{
  "n_layer": 8,
  "norm": "layernorm",
  "qk_norm": false,
  "lr": 0.000909,
  "steps": 5118
}
MLP neurons of a small language model. Each row is named by its layer, matrix (up: input weights) and neuron, and shows model dimensions 144-271. Each number is 128 + 24 x the weight over its row's rms, rounded and kept within 0 to 255.
After each neuron's rows, "fires on" lists the tokens most often at its 100 highest values on Wikipedia text that the model never trained on. A number after a token or word is its count.

L2.up1276 [185 137 126 137 107  62 137 126 155 103 100 103 111 114 112 103 138 148 157 176  83 125 146 161  98 115 158 137 109 139  92 139 125 128 177 158 158 144  74 120 130 147  91 163 130 146 116 125  99  98  95  90 161  88 155 100 121 116 145 163 159 119 107 114 110 146 138 141 141 115 126 105 143 122 132 117 125 137 144 133 136 129 131 124 132 138 126  91 164  97 129 160 139 168  97 127 155 152 119 122 175  93 147 126  92  84 141 122 140 145 114  97 109 111 143 143 123 125 109 117 149  87 160 129 113 151 140 131]
fires on: " fin" 23, "On" 11, " organ" 8, " so" 8, "urr" 7

L2.up769 [156 113 100 118 127 117 103 151 169 101 119 141 134  95 128 140 118 116  93 141 154 130 117 172 140  74  80 180 128 152  98 150 183 144 170 100 108 158  97 128 171 128 123 158 153 165 110 127 129 108 131 138 182 165 144 134  99  95 133 155 151 112 157 119 129 156 191 155 119 145 105 135 117 136  98 141 107 133 139 165 131 146 141 121 157  99 149 160 103 127  92 130 119 123 129 158 103 138 130 143  76  80 138 108 144 122 109 140 140 107  88 139  85 103 145 110 165 144 135 110 112 150 171 152 107 140 104 141]
fires on: "The" 23, " and" 14, " same" 9, " pro" 8, " Air" 7, "other" 5

L2.up622 [111 115 124 117 121 121 146 131 213 135 117  81 141 147 121 142 117 139 158 104 144  98  99 131 147  91 120 149 112 139 112 127 115 116 104 120 176  83 127 107 139 152 114 114 133 110 131 139 108 150 112 136 187 135 131 143 184 138 113 151 100 124 136 118 154 122  96 159 127 110 111 120 147 121 108 137 145 124 143 107 132 146 105 127 135 150 116  72 131 167 142 128 102 102 142 132 166 126 118 118 111 135 137 152 114 128 150 113 121 154 145  87  80 160 128 146 122 117 114 163 140 170 177 157  99 177 147 110]
fires on: " up" 22, "ing" 14, "ort" 12, "ind" 10, "ove" 5, "anding" 4

L2.up1100 [166 107 126 141 106 131 112 152 161 128 119 112 111  85 176  75 166 121 144 113 138 137 127  99 152 130 124 110 132 157 113 136 122 106 128  89 119 125 143 124 169 168 143 127 131 118 112 129 164 132 101 163 136 128 111 126 145 163 164 146 112 136 159 130 128 134 111 120 107 160 133 103 155  90 119 130 186 125 147 112  80 120 101 113 175 191 142 140 137 117 156 106 124 112 101 101 116 114 116 146 154 143 163 104 123  78 111 131 116 157 144 115 113 134  98 121 120  81 137 132 115 115 112 151 108 172 142 132]
fires on: " gr" 45, " st" 11, " bl" 9, " cr" 6, " gl" 5, " str" 5

L2.up728 [125  83 129 180 111 124 153 149 111 141 104 137 130 114 104 115 104 107  97  97 100 139 154 136 135 115 150 154 159 152 117 155  97  88 125 119 153  94 165  96  95 132 124 163 118 148 126 132 105 124 155 150 167 162 146 146 105 139 118 144 147 132 152 184 171 154 160 117 136 103 135 113  90 125 104 120 135 116 128  79  91 144 116 108 129 153  89 124 127 104 116 120 118  96 117 137 132 184 150 104 126 143 112 131 144 110 120 123 129 128 122 139 103 134 115 163 148  89  89 117 131 123  82  82  97 136 151 114]
fires on: " El" 15, "e" 13, " that" 8, "ern" 7, "ont" 4, "any" 4

L2.up15 [128 126 120 164 145 110 118 120 124 125 128 104 131  89 129  99 110 136 132 140 109 130  83 119 137 113 120 158 120 147  66 112 140 156 120  95 146 102 172 107  98 139 110 166 119 134 124 155 146 133 130 108 126 150 139 172 120 119 115 100 176 100 163 137 141 140 143  99 145 141 139 123 114 113  92 187 120 166 117  99 121 108  79 168 135 126 148  97  61 145 115 120 100 123 108 141  82 129 128 113 173 133 132  97 151  91 122 128 176 118 127 105  89 147 117 131 135 136 111 151 102 158 127 141  71 113 164 113]
fires on: "thlet" 13, "che" 11, "ous" 10, "igh" 7, "oul" 5, "ric" 4

L2.up810 [116 105 155 127 116 152 115 137 137 142 134 130  85 119 118  99 140 111 140 135 132 107  88  95 155 114 131 116 122 116  89 114 159 177 205 130 144 137 120  88 174 144 144 140 130 152 168  90 116 116 109 166 112 130 146 141 109 114 150  72 131 102  99 106 152 121 149 126 124 114 131 127 115 135 123 156 154 134 128 129 121 114 130 117 106 135 141 105 127  98  99 132 111 147 132 128 119 131 134 140 133 141 133 150  87 142 152 170 187  77 151 125 122 156 186 147 102 133  98 155 118 118 116 116 123 125 108 127]
fires on: "ge" 26, "ost" 9, "ia" 8, "so" 7, "at" 6

L2.up91 [126 124 100 110 142 155 100 137 130 113 132 126 119 151  97 120 119 146 150 117 132 183 108 168 137 112  92 153 165  79 134 145 176  98 124 137 142 114 121 136 151 174 196 134  96 103 122 125 163 119 142 131  88 149 117 156 170 147 129  93 156  86  84 139 171 123 189 148 121 164 148  89 134 121 110 123  66 145  93 180 160 154 109 127 151 114 133 111 109 117  98 119 131 104 115 113 106 161 172 150 108 121 141 113  91 131 149 119 105 156 141 133 118  67  71 102 104 128  98 112 113 143 177 129 131 137 138 133]
fires on: " an" 43, " An" 11, " s" 5, "an" 4, "ut" 4

L2.up1241 [148 110 129 136 109 123 139 104 131 110 123 109 134 114 120 153 121 108 133 176  91 118 147 119 145 153 116  90 108 137 134 189  87 114 162 150 155 109 111 198 167 143 103 169 136 113 113 136 157 134 121 144 120 165 115 138  99 131 133 134 133  94 116 111 128 112 127 172 121  97 145 118 125 133 146 117 145 108 111 160 127 124 158  88 143 109  51 129  77 116 125 143 126 143 158 145 108  94 133  85 143 115  91 150  84 183  69 105 102 138 102 125 131 111  92 161 170 121 123 117  85 124 148 125 100 145 104 173]
fires on: " term" 12, " act" 11, " struct" 9, " high" 9, "ct" 7, " former" 5

L2.up961 [122 110 125 131 133 138 172 157 144 153 122 118 127 110 127 113 151 103 130 137 110 174 126 186 124 140 122 132 143 128 133 162 114 128 164 113 146  95 124 113 119 133  94 108 187  83 119 109 141 122 156 115 120 132 106 121 132 120 149 115 131 175  72 127 163 103 147 161 135 113 136 146 104 144 121  91 148 127 123  93  98 115 141 114 104 110 117  71 115  93 104 131 132 134 128 103 105 100 135 118 147  78 118 138 119  63 144 126  98 131  78 139 132 179 109  96 139 160  89 150 158 134 116 151 152 108 110  96]
fires on: " so" 26, " out" 12, "ically" 7, "ajor" 6, "ually" 6, " football" 4

L2.up302 [154 112 111 144  78 137 116  75 169 138 129 138 105 177 116 184 123 117 136  89 116 159 103 134 122 172 136 125 146 147 107  89 134 126 183 138 119 127 130 125 100 102 121 167 149 131  80 143 112  88 112  96 123 154 175 115 113 110 151 128 167 105 132  82 124 138 137 117 127 141 122 120 140 149 132 107 160 105 117  97 126 131 128  96 122 191 139  89 148 161 136 130 108 139 100  95 154 115 129 136 107 132 115 185 117 174 102 140 138  96 140 159 173 123  98 144 132 111  98 116 126 130 142 146 158 134 139 151]
fires on: " ro" 13, "ro" 13, " acc" 10, " including" 7, " consid" 6, "ement" 5

L2.up743 [130 124 120 120 139 158 130 153 123 147 144  98 111  78 122 140  82 145 144 165 141 105 155 146 176 149 117 117 183  87 143 146  96 119 132 161 151 115  98 154 163 154 134 135 171 145 141  83 115 106 156 131 124 101 143 133 132 118 116  94 163 142 152 131 115 105 101 111 118  99 128 101 166  58 113 121 117 123 109 149 116 143 152 110 116 178 140  76 168 144  98 125 169 121  87 144 128 120 120 153 155 190 116 129 111 139 105 154 113 127  79 115 111 156 107 116  94 113  99 152 169 150 144  95 105 115 101 157]
fires on: " compet" 24, " Women" 9, " By" 7, "h" 6, "re" 5

L2.up492 [142 155 119 140 123  88 118 142 144 135 110  92 133  98 154 139 158 156 168  75  82 102 107 158 130 107 143 143 135 104 121 128 147 118 115 141 172 106 154 164 141 112 123 146 112  90 128 140 154  94  75 126 116 143 153 134 153 137 154  97 116 106 132 135 165 132 125 191 121 135 164 134 138 157 138 109 144 144 119 166 135 129 130 123 115 134 138  82  98 100 104 142 157 107 103 137 112 126  99 141 113 102 108 110 128 129 153 161 161 105 152 107 128 110 137 108 131 169  98 152 132 138 149 132  97 150 111 147]
fires on: "ate" 29, "ble" 17, " com" 10, " pro" 10, " total" 7

L2.up570 [139 108 145 154 154 133  90 143 118 114 152 133 163  80 149 129 133 118 149 138 138 143 145 159 124 131 137 137 148 128  88 135 156 126 151 132 163 109 146  70 128 148 115 132 136 157 115 143  97 102 122 130 114 142 143 162 110 114 166 114 164 127 141 124 134 138 143 140 152 107 131 162 129 144  84 102 156 121 107 135 145 136 145 143 126 125 152 130 124 150 137 147 135 121 118 114 136 157 164 118 124 112 115 150 111 159 177 120 151  93 117 151 101 179 113 168 125 149 137 134 126 113 146 139 134 121 141 129]
fires on: "ave" 12, " had" 11, " cent" 9, "ore" 8, " rel" 7, "ather" 4

L2.up96 [ 93  95  87 118 169 103  97 110 142 119 130 147  88 155 137 110 125 155 128 159  65 131  98  69 131 142 144 113 113 120 146 105 127 114 129 106 174 134 110 138 101 188 111 131  98 144 153 130  89 184 100 159 135 169 153 180 133 118 139 150 146 134 136 159 120 100 145 125 143 117  95 102 139 126 128 131 153 128 170 105 132 113  95 121 125 172 107  91 159 104 120 162 164 105 147 155 127 157 133 134 138 133 139 145 110 121 150 119 138  82 105 152 116 171 152 184  82 120 162 174 137 149 144 132  80 133 105 155]
fires on: " part" 19, " includ" 9, " econom" 8, " prov" 8, " way" 7, " Lake" 5

L2.up131 [124 113 132 151 102  94 140 140 140 130 186 100 114 120 157 141 150  94  80  66 158 177 110 131 166 111 170 139 103 149 111 121 158 170 139 137 128 128  96 116 146 139 160 133  94 177 148 126 124 154 130 160 118 165  95 128 159 156 143 161 137 113 161 147 130 150 101 182 104 135 104 144 164 132 110 108 118 130  80 110  86 118 128 138 165 123 102 136 114 122 146 150 129 105 108 117 142 123 115 169 115 107 108  82 104 122 154 105 120 131 154 126 134 116  93 125 127 104 189 102 127 169 135 141 115 126 126  86]
fires on: "oll" 19, " Angel" 12, " Ol" 7, " El" 7, " Se" 6, "a" 6

L2.up248 [112 110 151 142 151 103 117 134 122 142 114 136 106 157 114 141 129  90 105  89  99 146 116 164 130 151 126 129 120 129 100  81 166 143 150 132 128 122 131 142 129 167 155 141 151 140  80 103 127 110 175  82 149 108 119  62 126  96 127  99 154 132 128 106 114 137 126 132 130 125 119 126 140 159 159 132 144 149 149 105 153 158 125 120 107 151 150 132 135 176  85 120 109 167 102 102 143 144  97 167 185 121 167 116 103 112 112 144  68 115 162 113 141 147  91 157  88 136 129 130  92  87 145 117 126 129 167  96]
fires on: "ast" 17, "eries" 9, " com" 8, "gan" 6, " Car" 6, "iss" 5